MLP neurons of a small language model. Each row is named by its layer, matrix (down: output weights) and neuron, and shows model dimensions 112-239. Each number is 128 + 32 x the weight over its row's rms, rounded and kept within 0 to 255. A neuron's up and down rows have the sign that makes its largest values positive.
Before each neuron's rows, "fires before" lists the tokens most often just after its 100 highest values on Wikipedia text that the model never trained on. A number after a token or word is its count.

fires before: " " 94
L3.down166 [150 127 157 106 121 115 139 129 179 113  93  89 111 131  78  84 118 112 140 122 103 109 158 183 175 149  78 143 125  87 153 190  51 108 127 163 132 115 116 164 107 174  99 132 136 167  91 195 127 181 169 103 166 132 190 162 133 126 173 116 124 166 180 142  94 158 196 101 181 107 122 150 117 109  71 135 113 124 117 141 134  98  68 136  46 121 159 135 161 166 166 142 176 108 101 141 114 119 127 153 130 107 110 113 128  82  58 120  98 101 134 126 171  87 162 154 188 166 126 162 115 113 177 106 149 152  41 123]

fires before: "\n" 100
L7.down619 [126 164  83 111 143 150 115 124 140  92 111  89 167  99 158 140 102 162  61 169 164 150 140 141 104 142 120 177 119 135 164 129 124  87 139 128  93 136 121 148  97 221 102 152  99 201 136 115 132 155 126 134 122 126 106 102 114 152 165 129 156 218 168 207 127 175 169 175 168 138 161 153 107 144 131  96 131  71  71 129 130 130 153 135 142 123 104 122 157 168  94 109  99 126 189 156 111 155 179  97 130 114 135 112 146  83  91 100 120 113 136 120 130 162 125 101 106  54  66 180 131  91 107 132 123 128 157 127]

fires before: "\n" 68
L7.down420 [132 166  88 136 145 126 190  85 119 115 101 134 117 139 138 111 154 111  81 126 130 136 170  96 126 142 136  53 188 143 135 113 119 139 154 157  89 123 139  89 100  94 150 131 125 121  85 136  90 146 126 196 175 122 160 134 148 145 151  77 132 135 137 131  79 174 117 127 140 100 191 132  97 132 166 178 144 108 160  66  90 135 153 133 141 150 143 148 106 123  62 127  95 110  86 189 170 149 124 189 194 116 125 150  94 122 121 136 126  82 163  67 105 131 173 124 152 108 157 107 147  52  97 106 139 139 130 127]

fires before: "5" 16, "4" 13, "6" 10, "3" 10, "9" 9, "7" 8
L7.down545 [123 156 117 103 160  99 114 151 152 116  86  96  76 165 152 114 144 136  87 153 114 147 124 117 101  99 118 130 127  97 118 141 120 204 110 138  85 130 144 121  90 100 139 105 113  87 144 107 136 156 165  94 139 148  90 154 128 144 191 125  72 139 133 108 138  93 159 175 110 124  75 158 225 132  84 140  95 101  99 109 124  95 100  93  89 136  83 106 139 121  90  58 166 131 110 130 124 169 145 137  77 135 129 143  87 142  69 133 101  99 143  70 104 126 110 116 115 148 170 133 104  61 142 144 104 122 101 111]

fires before: "\n" 100
L7.down692 [127 130  45 155  98 119  65 122 187 158 109 138 123 138 179  67 143 197 111 163 159 123 156 175 118 136  96  99 147  58 141 135 169 130 144  92 179 118 131  90 109  99  88  39 156 120 106 124 106 120 133 118 143 119 117 110 191 118 144  37 134 175 111 139 112 136  81 152 107 105 110  96 164 133 137  93  94 125 144 107 139 139 171 150  97 210  56  78  79  73 101 117  92 104 164  88 128 134 149 122 118 149 166 137 132 105 110 103 149 116 108 166 142 117 128 122  93  75  48  87 138  24 100 138  56 134 119 119]

fires before: "0" 52, "4" 10, "1" 7, "5" 5, "3" 4, "7" 4
L3.down812 [146  92 157 144 141 161 172  68 118 185 162  70 105 133 162 141 175 164 117 110 108 116 123  66 164 101 129 147  90 133 144 117 100 132  91 163 115 137 134 146 144 137 107 152 112 154  52  61 107 132 135 144 143 129 123 202 157 122 138 103 136 139 135 113 118 102  93 196 194  96 115 130  96 112  96  69 169 110 100 121 138  96  90 139 121 165  91 121  56 129 142  71 194 145  95 124 114  91  95 122 126 160 165  76 121  84  67 161 125 105 124 112 138 123 178 140  94 103 106 127  35 118 139 114  87 133 165  67]

fires before: "\n" 100
L7.down66 [ 70 106 156 124 146 113 117 107 122 161 132 178 132  57 130  77 124  67 164 141  67  94 137 127 111  96 113 125  92  96 100 117  95 137  83 186 158  82 162 151 180 195 100 146  97 178 116 106 116 119 154 143 137 137 165 166 161 114 136 101 115  78 136 178 186  89 159 161 133 155 158 116 115  81 144  99 151 147 121  87  96 131 119 118 143 133  51 135 133 190 110 120  76 101 113 121  58  92 108 193 136  74  73 155 152 124  78 122 111 118 143 150 101 163 118 101  86 101 160 138 132  91 101 102 121 110 119 150]

fires before: "\n" 47, " He" 4
L2.down763 [128 103 135 104  92 142 154 113 136  95 158 114 161 125 152  99 120  89  43 153 138 119 100 142 129 150 115 134 163 139 190 158 114 145 114 134 137 142 131 191 120 110 115 111  83 150 118 128 139 178 110 145 163 129  86 145 141 114 194 127  93 126 126 210 161 159 139 209  90  75 101 105 126  94  93 201 147 132  87 116 161 141 142 110 144 144 134 151  94 108 131 142 124 113 152 118 114 120 200 137  47 167 122  93 123 138 140 129  90 108 175 124 125 145  77  82 160  66 111 151  91  96 118 184 134 172  97 135]

fires before: "\n" 57, "r" 10, "ce" 4
L3.down13 [187 161  80 131 120 226 157 149 122  94 160 116 203 129 134 148 158 109 149  97 129  83 136 157 117 141 154 111 161 175 139 134 148 185 105  90  85 139 107 124  99 138 152  99 107 101 169  90 124 133  88 164 135 126 164 135 166 134 129 134 135 125 208 161  97  98 163 136 186 165 113 128 195 144 152 103  90 154 141 175 109 113 125 100 102 114 125 153 100  74 122  83 110 129 129 101 115 102 169  91 106 122 110 137 113  89  86 171 148 115 132 121 147 126 119  76  78 115 155 139 165   0 139 131 114  98  90 102]

fires before: "2" 53, "1" 32, "6" 4
L2.down574 [151  91 181 105 159 121 147  84 177 143 127 177  69 128  67 105 137 124 178 122  87 173 144 120  79 104  91 157  69 127  98 129  84  98 124 165 119 115 123 136 137 137  98 121 135 158 113 160 140 121  99 152 166 182 135 137 145  92 188 164 165 190 180 198 166 120 132 143  92 119 119 130 110 172 109 126 103 145  48 101 128 132 116 167  92 161 127  97  96 163 148  92 151 125 160 160 111 123 143  86 156 167  58 107 166 112 116  91 110 165 112 159 147 159 139 109 144 203 142  42 101  91 127 107 226 159 170 152]

fires before: "\n" 100
L6.down99 [150  79 134 155 151 121 130  94 103  97 119 113 168 106 157 121  84 113 177 138 126 125 133 152 106 104 119 169  71 150 181 163 122 140 184 154 149 135 114 168 128  99 105 139  89 102 130 200  89 121 136 132 125 155 199 115 119 164 165 122 141 164 172 147 121 105 126 110  86 154 133 107 149 170 116 177  91  68 114 150 126  75 151  84 130 140 149 127 175 142  79  99 137 142  92 132 139 121 117 112 116 125 155 119 124 195 146 134 117 163 112 143  93  79 150  84 115 109 104 138 159   0 122 110  95 182 155 112]

fires before: "\n" 50, "ed" 5, " |" 4, " " 4
L4.down798 [112 142 124 142 167 115 141 159 113 119 115 120 149  56 147 124 121 105  79 110 148 111 119 161 123  34 144 120 140 135 199 107 178  58 136 185 167 146 143 155 110 217 141 113  97 121 108 194 147 107 131 168  90 128 163 119 182 131 155 133 171 174 112 148 182 162 100 129 130 106  85 144 101 138 154 162  80 130 113  75  89 128 156 127 116  98 138 118 122 133  78 165 109 188 153 181 101 158 113 118 139 171 134  99 124 159 146  94 135  22 109 169  66 128 156 141  92 105 117 121 126 145 196 132 161 102 116 164]

fires before: "\n" 100
L7.down18 [192 134 141 147 181 139 101 134 160 167 135 164  96 144 107 110 163 132 103 112 165 179 170 124  92 123 118 112 149 192  98  64 128 177 163 128 167 162  88 136 107 115 178 124 106 113  93 114  75 110 120 112  94 145 123 147 184  98 128  87 183  87 132 155 121 104 106  90  71 136 126 159 136 146 141 145 129 112 120 119 158 116  85 111 103 112 108 139 137 102 127 157 136 107 165 128  77 171  66  95 154 107 138 123  99 105 128  93 134 146 122 192 137 151  73 106 150 111 157 151  93  66 118 122 132 137 124 131]

fires before: "\n" 100
L7.down220 [ 81 118  86 181 124 217 139 104 132 171 171  86 156 157 113  49 120 114 200 150  93  79 151 158 115  97  81  86 181 162 130 116  92 149 108 114 128 197  89 190 122 115  97 128 140 123 133 140  99 133 103 177 159 126 146 150 126 168 133 144 101 138 107 137 121 104 102 103 151 172 171 138  97 137 127 143 123  73 129  92 187 161  56 200 104 114  94 143  96 100 172 158  79 134 137 172 120 104 159 170 116 144 128 141 156 123 110 106  97 130  86 146 132 143 151 107 108 138 179 123 101  16 105 121 165  87 152 100]

fires before: "s" 73, "ll" 5, "all" 4
L7.down597 [116  86 131 176 171 128 158 104  69  96 111  75 166  66 134 107  68 111 117 179 131  89  87 137 119 148  56 113 128 154  90 158 133  89 137  95 121 159 134 162 169  90 142 125 141 139 110 104 176 110 121 167 148 152 111 133 173 112 139 130 139 109 125 127 135  98  70 119 152  71  88 112  64  76  85 103 133 191 113 128 113 115 142  67 147 177 130 113  99 172 132 160 115 102  98  68 138 151 130 125 122 126 115 169 177  44 124 170  94  79  76  87 125 148 104 156 162 113  81 144 111 111 139 137 134 137  90 167]

fires before: "\n" 100
L7.down358 [ 86 171  74  98 109 134 155 137 188 105 148 123 140 202 101 126 108 142 170 116 157  50 144 120  95 128 203 125 140 128 156 140 112 143 173 136 147 105 121 145 139  93 178 128 125 147  95 175 132  99 153 134 133 139 185 133 131 178 120  95 126 120 107 146  99  55 137 140 115  84 143  91 129 198 142 116  94 157  89 154 108 186  80 140 165 138 139  84 106 185 122 104  93 130 195 120  95 106 121 138  84 124 177 179  82 136 139  98 129 126 114 118 169 128 160 126 169 118 127 119 100 103 133 127 147 117 154 154]

fires before: "s" 64, "," 4
L4.down377 [147  83 169 181 115  95 119 116 153 131 130 108 115 129 129 150 102 120  93 134 204 133 115 163 149 117 115 105 112 124 155 111 130 146  94 103 204 174 142 151 132 122 133  70 192 158 138 103 155  91 105 131 151 123 153 121  75 139  90 128 127 136 152  94 127  99  97 114  83  96 124  95 143 194 141 117 122 147 137 120 139 159 105 151 114 101 105 104  84 103 100  92  61  83 134 118  86 132  95 160 126  99  95 104 159 108 104 131  89 150 115 154 117 170 164 127  57 194 135  66 107  86 180  74 132 143 172 156]

fires before: " of" 53, " " 9, "s" 4
L6.down232 [153 156 136 179 143 140 152 106  47 145 157 126  88 161 168  93 120 131 106  93  59 129 108  66 143 126  57 115 128 116 117  64  87 120  94 182  55 151 128  67 147 131  92 114 184 183  56 110 118 155 138 151 162 161 140 140 203 134 145 136  96 126 112 148 112 128 109 119 152 108 112 131 124 147 192 162 188 119 143 110 138 119 111 119 152  52 148  87 152 137  74  68 138 126 132 148  75 161  92 107  90 104 129 113 119 141  84 123 182 138 165 127 152 176 120  77 134  86  94 110 123 169 123 147 125 169 110 175]

fires before: "\n" 77
L7.down796 [140 140 162 105  91 107 166 151 127 111  79 163 119 151 129 154 136 118 150 129  99 179 124 111 134  96  94 116  75 161  83 115 120 146 163 152 163  68 130  49  91 116 155 150  85 122 143 117 161 104 111 168 116  35 126 169 182 123 133  75 154 197 116 181 117 138 122 119 150 164  99  74 192 187  91 138 138 103  94 133 154 104 169 128 128  58 136 118 149 115 127 108 104 149 117 169 126 101 140 165 177  97 140 134 114 137 162 186  95 147 140  84 121 155  91 144 132 174 101 106 135  57 142 169 145 137 173 105]

fires before: "-" 20, "2" 19, "1" 16, "3" 7, "9" 4, "(" 4
L6.down383 [106 161 139 147 113 169 148 128 159 103 147  84 146 136 115 160 140 127 115 101  76 171 180 134 172 108 142 142 119  88 178  73 109  80 114 102 138  97 145 135 118 149 125 133 137  76 144  60 156 129 200 132 129 117 120 146 199 113 135 140 161 120 138 142  74 125 112 152 200 166  99  80 106 130 174 121 164 153 135 131 133 127  86 132 157  96 144 170 181  97 117 109 125 181 135 103 100 139 135 101 172 110  88  78 151 102 107  66  89 134  86 156 114  67  87 167 167 153 118 118 168 174 152 144 119 105 129 111]

fires before: "\n" 82
L7.down568 [ 75 127 107 130 187 153  73 112 156 124 171  65 136  62 148 132 106 125 129 171  75 109 166 121 132 127 150 118 152 128 111 231 149 100 150 178  35  76 136 188 103  96 133 129 177 142 144  90  73 150 158  97 204 174 199  72 178 126 148 125 193 135 131 138 124 144 141 178  36 110 111 126  95 162 114 130 140 136 165 126 125 133  96 187 131 110 151 176 152 144 157 114  89 102 125 165 159 107 165 130 134 124 153 153 111 152 115 141 145 180 113 141 102 124 130 125 100 138 173 131 138  63 119 118  80 107 148 149]

fires before: "s" 66, "t" 5, "," 4
L6.down631 [160 145 138 194 130  88 167 168 130 103 159 134  59  97  22 154  95 140 111 117 124 180 107 121 129 175 106 119 148 168 163 138 118 155 141 111 109  78 197 142 147 153 145 155 134 145 126 110 121 103 145 150 120 156 115 178 166 147 161 123 132  65 111 115 171 107 105 153  90 162  52 100 145 165  99 131 162 124 142 163 110 137 154 110  78 174 113 161 122 127  95 137 138 103 164 117 164 153 137 133  73 106 189 139 116 118 101  87 100 138 119  95 145 106 131  95 128  89  96 171 154 146  99 100  38 155 115 169]

fires before: "\n" 100
L7.down813 [157 131 177  40 144 118 129 120 119  95  81  97 182 136 153 140  89 129 119 158 110  91 122 186 101  96 142 127  91  70  90  67 147 143 143 138 129  84 153  78 119 143 122 176  98 111 151 189 100 150 116 148 161 101  92 111 143 157  88  90 127 149 146 123 153 126 180  99 121 104 118 161 147 178 106 113 122 129 159 102 130 116  62 130 160 186 166  89 105 159 100  74 128 161 149 120 112  89 176  94 126 166 105 146 148 117  79 115 120 106 161 151 110 175 131 142 117 120 147 140  97   0 142 144 139 147 146 133]

fires before: "\n" 100
L6.down54 [125 156  58 160 187 130  81 116 159 154  96 178  92 145 145 112 152 109 131 142  99 146 146 118 204 183 167 111 151 164  96 102 110 155  80 113 117 109 143 159 158  97 137  88  70  72 132 104 147 129  91 148 125  88 126 123 148  74 105 131 169  55 137 154 208 135 203  99 150  93 116 175 151 117 132 122 144 114  89  90 103 138  80  93 130  92 133 173 159 141 140 152 104 136 147 178 137 153 157 160 142  77 150 121 142 138 158 122 112 113 122  70  88 117 166 114  84  46 141 142 182 140 103 102 181 133 123 160]

fires before: " " 50, "\n" 29
L3.down776 [ 92 133 131 162 165 172 181 125 159 134  66  96 136 182 180 131 143 166 125 120 102  35 136 188 150 149 119 140 136 116  69 148 136 138 156 133 175 191 136 113 192 126 145 138 122 134  95 126 103 181 122 107 159  83 117 151 175 140 111 129 189 131  93 131 133 112 136  90 131 113 160 146 132 136 103  79  95 118 146 135 123  96 163  68 115 146 101 111 118  64 108 139  84 145 112 124 111 103 174 130 142 109 157 172 147 161 147  96 136 168 100 127 141 143  88  72 143 167 133  53 122 169 112  99 185 117 110 171]

fires before: "\n" 42, " the" 23
L2.down100 [ 88  97 119 155 131 104 136  52 161 122 107 122 130  88  75 140 155 127 123  76 176  97  96  97 165  57 153  67  78 180 128 178  63 100 167 123 102 105 160 118 100 147  93 130 160 107 157 133 127  72 102 156  84 113 101 104 134 110 155 111  69 150 155 101 111 156 114 121 137 108 164 108  95 185  76 151 153 131 121 102 142  93  76 107 130 136 113 151  81 162 107 146 142 146  93 140 161 166 157 108 145  40 128  61 183 117 123  78 149 146 135 129 170  75 127 134 104 120  68 183 133  49 118 122 105 186 128 159]

fires before: "\n" 57, "---|---|---|---|" 10, " P" 4
L3.down140 [139 126 180  94  85 100 112  83 134 153 154 158 159 155 141 139 117 162 130  89 108  71 135 113 148 102  90 117 172 178  99 134 117  76  72 120 130 117  22 106 140  96 179  74 181 127 175 129 128 208  94 108 116  84 158 113 138 144 154 131 171 114 132 152 117  37  86 208 185 138 131 176 123 168 156 127 123 111  73 124 113 132 133 181 126 120 140  94 133 182  96 111 135  79 106 106 110 132 168 149 148 156 154 104 198 109 124 122 132 107  67 101 138 139 149 119  88  87  82 158  82 124 123  72 172  92 127 114]

fires before: "0" 66, "9" 11, "2" 8
L4.down268 [ 86 111 158 143 174  93 127 172 152  66 132 161 162 107  95 150 153 122 163 105 162 125 107 116 100 130 136  72 129 112  80 103  97 156 125 154 125 162  53 108  71 127  97 125 140 147 142 120 120  67 175 114 164 201  71 180 167 138  98 171 151 136 133 154 160 210 127  84 149 157 119  67 124 127 106 164 134 122 131 106 186 138  87  72 135 218 123 144 110 120 118 155 141 117 133 141 133 124 126 166 137 145  99 121 149  78  95 108 114 128  98 130  77 167 153 131  86  94 138 100  69  56  78 139 159 143 102 102]

fires before: " " 46, " there" 4, " and" 4, "-" 4
L7.down327 [ 79  94  90 104 124 156 123 137 117 121  64 163  63 174 142 213 139 152 136  82 147 144 149 172 115 101 120 167 129 141 131 130 115 131  82 135 132  62 142  76 114 115 127  89  74 116 194 120 107  87  81 107 211  87 148 179 153 165 140  81 107 142 160 123 162 168 138 139 126 108  91 103  62 201 183 150 173  76  96 150 145 155 105 135 191 198 144 147  77 151 142 141  76 141 127  85 149 136 175 158  85 141 149 113 184 141 126 127 108  86 100 128 143 136 163 135 186 177 173  75 108 195  85 125 134 155 138 116]

fires before: " " 38, " +" 9, "1" 6, "y" 5
L6.down174 [ 77 153 205 124 109 126 178 119 163  91 127 149 124 166 142 159  66 109 162 152 176 126  80  36 159 149 102 161 122 103 129  91 144 111 165 142 151  76 132 133 180 132 109 130 122 121  82 119 144  66 176  82 112  95 123 135 132 166 153 165 142 110 131 102 136 178 140 135  89 163  88 124 139 108  83 147 114 152 149  78 147 175 128 120 183  95 120 156 154 180 139 101 101  55 150 119  74 141 153 108 174  92  79 113 110 101 114  76 153 185 115 128 135 137 136 128  83 155 146 144 162 176 115 130 132  97  33 155]

fires before: "\n" 65, " the" 6, "==" 6
L6.down25 [134 151 127  89  94 120 131 106 130 113 116  97 170 149 132 118 121 158 147 101  90 147 136  56 163 124 162  93 197 130  65 113 116 153 172 137 130  75 114 139 196  99  68 156  80 137 170 139 162  91 159 196 152 122 110 135 150 113 135 141 116 131 140 107  86  91 136  52 152 109 155 138 151  84 141  95 162 130 102  90 141 146  97 110 153  93  94  94 112 128  63 180 165 138 149 150 136  63 114  44 123 131 104  86 141 134 134 164 152 113 126 124 130 156 125 158 138 105 186 100 142   2 175  49  95 118 131 141]

fires before: " the" 44, "ed" 6, ":" 4, " his" 4
L2.down392 [ 96 118  95 125 116 165 137 216 114  94  56 140  88 135 104 181 195 110  82  76 116  93 127 122  74 128 103 127 136  83 118 131 140 140  71  74 138 128  89 131 142 129 114 173 138 150 161 104 156 143 104 110 124 125 131 121 133 152 132 125 177 125 119 114  84 121 121 131 117 119 138 130 149 172  86 178 127 136 111 110  49  81  83 130 124 122 127 110 152 152 128 126  83  96 133 134 138  93 137 199 131 125 139  77 155 152 119 151 141 144 194 161 124 110 103  47  77  99 111 150 165 133 127 122 107 136 145  99]

fires before: "\n" 100
L7.down100 [ 69 154 135  59  89 148 177  91 187 117 134 139 115  94 170 141 127  98 118 123 128 151 142 167 111 131  96 122 115 114 127 149 158 180 137 127 124 118 121 151 139 135 103 120 119 138 107 100 163 113 116 146  50 111  79 168 154 142 133  34 165  96 149 117 103 123 185 102 163  84 139 131 115  93 138 136 177 174 103 147  95 121 172 101 206  93 115 165 131 105 104 111  62 145 129 113 101  89  93 155 115 121 130 143 189 109 116 102  92 125 138  98 145 116 145  83 115  47 146 152 121   0 124 126 127 161 151 138]

fires before: " as" 24, "." 18, "," 15, " of" 10, " in" 4
L7.down799 [180  63 160  11 143 161 168 128 123 141  98 144 130  90 104 158 109 162 130 115 157  77 156 103 210 142  86 122 161 154 152 111 167 112  93 134 117 114 105 110  95 116 123  77  69 149  63 119  86  94  96 175  99 118 105 128  89 124 141 122 100 130 129 156  68  85 129 150 153 100  82 136 158 122 122  96 145 129 137 171 122 150 135 125 171  99 210  98 170  92 125 144  83  97 174 130 115 142 142  86 126  86 129 172 160 139 127 129 143 118 186 107 191 105 174 104  98  72  60 115 158  87  99 104 110 125 119  89]

fires before: "ed" 30, "s" 15, " the" 9, " to" 5, "d" 5
L7.down615 [104 133 126 130 120 146 101  88 157 154 108 136 171 116 165 116  78 110 100 133 101 125 115 103 125 149 126  94 130 114  93 147 114 141  76 114 116 156 134 163 103 157  68 176 196 125 115 145 158 109  95 150 168 121 138  79 143  75 131  69 121 117 131  26 115  60 163  81 113 161 143 184 143 144 114 169 107 140  98 123 102  95 140 152 122 133 173 129 147 119 150 122 147 136  79 129 120 133 126 131 125  82 106  83  88 132  95 137 106 161  72 128  90 134 114 163  85  58 156 184  77  71 194 115 153 122 129 142]

fires before: " |" 37, ":" 13, "0" 6, "2" 4, " a" 4, "m" 4
L7.down601 [186  94 211  81 189 106 126 102 193  92 143 153 140  90 182 124 128 145 155  90 107 181 156 107 156  83 190 113 135 128  60 159 115  72 153 190 110 123 152  59  93 138 135 136 122 184 131  93  65  87  95 107 201  74 169  97 134 157 110  91 157  70  57 179 111  99 154 127 123 104 111 103 204 144 103 157 149 147 119  94 183 101 163  86 145 135 101 144  99 140 126 123 126 124 123  84 143  90  84 135  60 163 120 120 133 157  84 119 138 173 154 116 139 129 141 118 116  96 128 122 206 146  98 135 161 162  78 120]

fires before: "9" 13, "6" 12, "5" 11, " " 9, "4" 8, "7" 8
L6.down727 [119 137 125 115  88 174  64 168 128 118  72  59 109 140  68 120 139 126  82 139 110 172 126 169 122 131 150 118 135 154 117 147 114 118 134 118 123 180 106 203 153  96 132 147  91 141  97 132 137  84 129 174 136 119  93 109 103 143  55  41 102 111  98 140 115 198  86 175 130  98 118  93 141 144 102 147 118  78 202 125  97 130 144 138 113 120  73 130 176 151 178 137 123  74 117 124 124 170 145  94 172 125  92 133 123  79 109 146 159 169 181  95 171 157 106 116 162  75 134 183  76 150 146 158 123  72 122 115]

fires before: "1" 20, "2" 13, "9" 10, "7" 10, "4" 8, "5" 6
L7.down196 [148 122 116 162 100 153  94  40 135 153 132 162 102 134 132 135 134 169 143 139 105 109 175  69 146 137 157 113 101 133 119 112 165 105 101 153 143  88 165  93 117 126  97 125 107 117 158 103 135 116 135 114  97  91 113 129 122 167 131 126  69 153  85 166 153  63 110 161  87 113  95  64 118  98 169 194 107 116 116 192  98 107 121 122  82 154 171 163 181  91  97 131 141 149 232 146 175 199 114 153 101  80  74  80 144 140 159 113 162 140 166  97 145 172 202 139 127 149 144  95  99 197 119 155 126 138 139 109]

fires before: "s" 56, " a" 5, " the" 5
L7.down361 [176 127 133 161  80 119 120 106 113  90 136 150  88 121  99 105  69 127 137 118 124 129 117  94  81 120 134 104 143 121 133  87 121 113 123 190 129 136 114 116 136 101  95 137 109 194 178 110 163 138 166  95 162 123 173 132 121 157 171  48 155 138 110 137 154 195  72 120 136 191 126 134 130 178 169 115 183  90 119 111 151 156 172 167  93  78 153 106 137 168 132 122 105 130  69 134 119 108  96 156 141 114 137 128 100 183  83 157  73 139  54 151 136  97 179 154 110 156 126 121 152  67 158  99 155 120  97 143]

fires before: "\n" 48, " " 14, " —" 9, "---|---|---|---|" 4
L4.down515 [165 119 142 123 127 148  94 164 185 115 118 140  84 155 114 151  59 145 166 102 146 111 112  78 154  80 168 108 159 149 171 111 168 140 132 142 152 118 131 104 132 131 177  82 134 102  62 159 133  78 141 150 113  88 151 124 158  94 123 141  64 207 151 104 119 182 124 179 122 135  73  98 184 131 102 171 142  74 149 125 151 187 150 130 135  37 173  95  83 115 180 117 136 155 135 131 133  59 151  93 168 101 180 139 102 144  74 109 102 157 153 123 134 130 119 142 185 124 122  74 161 126 118 126 151 224 144  71]

fires before: " " 39, "en" 16
L7.down817 [150 127 137 118 118 124 148 160 125  97 108 181 102  79  71 162 147 159 209 136 206  94 148 127  75 160 112 133 114 147 156  69 158 180 125  92 146 120 161 132  68 112 141 137  95 147  81 173 163 168  93 101 126 125 154 139  90 160 117 142 112 123 121 107 209 112 123  97 152 126  70  94 134 102  96 117 122  76 103 143 132 112 137 115 176 106 102  69 175 141 118 154 114 144 155 126 124 151 144 107  97 150  91 155 115 179 147  71 110 178  97 145 111  85 143 137 162  94 192 152 176 163 103 115 136  69  86 134]

fires before: "0" 41, " |" 9, "–" 5, " " 4, " medalist" 4
L3.down129 [163 130 136 177 109 107 147 135 137 143 143  83  86 110 109 141  72 122 157 150  92 152 105 136 160 103 154  84 147 180 137 126  93 110 138 176 118  84 161  91 117 148 181  88 164 111 133 144 136 138 182 110 112 140 103 130 129 180 231 171  83 152 107  88 170 150 179 155 113 116 136  75 101 121 148 125  92 150 137  99 141 128 137  91 145 150 150 124 132 157  96 106 133 168  84 136  97 103 131 105  71 169 119 148  88  73 147 113 108  48 154 137  49  86 117 178 116 150 125 145 158 162 117  68 148  80 108  87]

fires before: "\n" 100
L4.down309 [124 149 148 119 156 126 192 133 135 132 190  87 177 151 161 178 109  98 170 102 113 162 151 134 134 176 153 159 118  77 116 102  82 109 129 112 157 168 151 144 124 108 103 125 111  84  97 117 120 129 162 223 165 130  69 121 152 150 162 190 138  99 126 129  91 190 157 122 141 152 152 129 116 113 195 102  92  76 124 120 136  87 163 145 125 144 133 132 191  88 115  99  84 128 116 140 110 156 137 152 142  94 166  60  96 157  89  95 112 135 205 136 179 165 146 150 141 118 129 170  50  41 167 107 106 134 155 133]

fires before: "s" 60, "ll" 5
L7.down795 [164 115 154 135 158 125 168 176 122 124 145  99 134 140 147 155 188 116  84 201 123 209 148 136 117 144 102 102 138 173  96 163 152 115 108 118 140 131 204 142 132 159 144 148 103 127 132  92 146 143 136 138 158 144 147 143  66 139 165  97 107  81 156 105 104 149 165 147  82 127 153 104 122 147 140 110  90 145  87  96 191 142 165  93 184 121 124 166 101 142 112  87 115 142 159 149 142 117 129 129 170 161  99 121 133 120 129 205 143  80 143  78  81 157 141 142 143 102 165 146 169 181 152 144 119  76 104 108]

fires before: "0" 20, "4" 13, "9" 12, "8" 10, "3" 9, "5" 9
L7.down408 [ 84 152 141 160 138 129  87 126 108 150 101  96 162 128 156 151 121 127  90  86  97  55 104 137 156 105 130  85 161 149 116 164 138  80 113 146 114 104  94 154 179 139 137 152 124 123 122 129 144 139 102 192 133 157  72  96 105 190 102 104 120 102 138 171 144 199  72 105 183 137 108 128 169  66 132 150 175 128 124  70 169 122 156 135 130  87 131 196  79 102 141  86 113  90 165 127 145  91 143 123  99  78 160 168 116 115 100 141 117 132 116 135  94  91 144 125 170 130 142 136 154 174 117 157 189 127 117 121]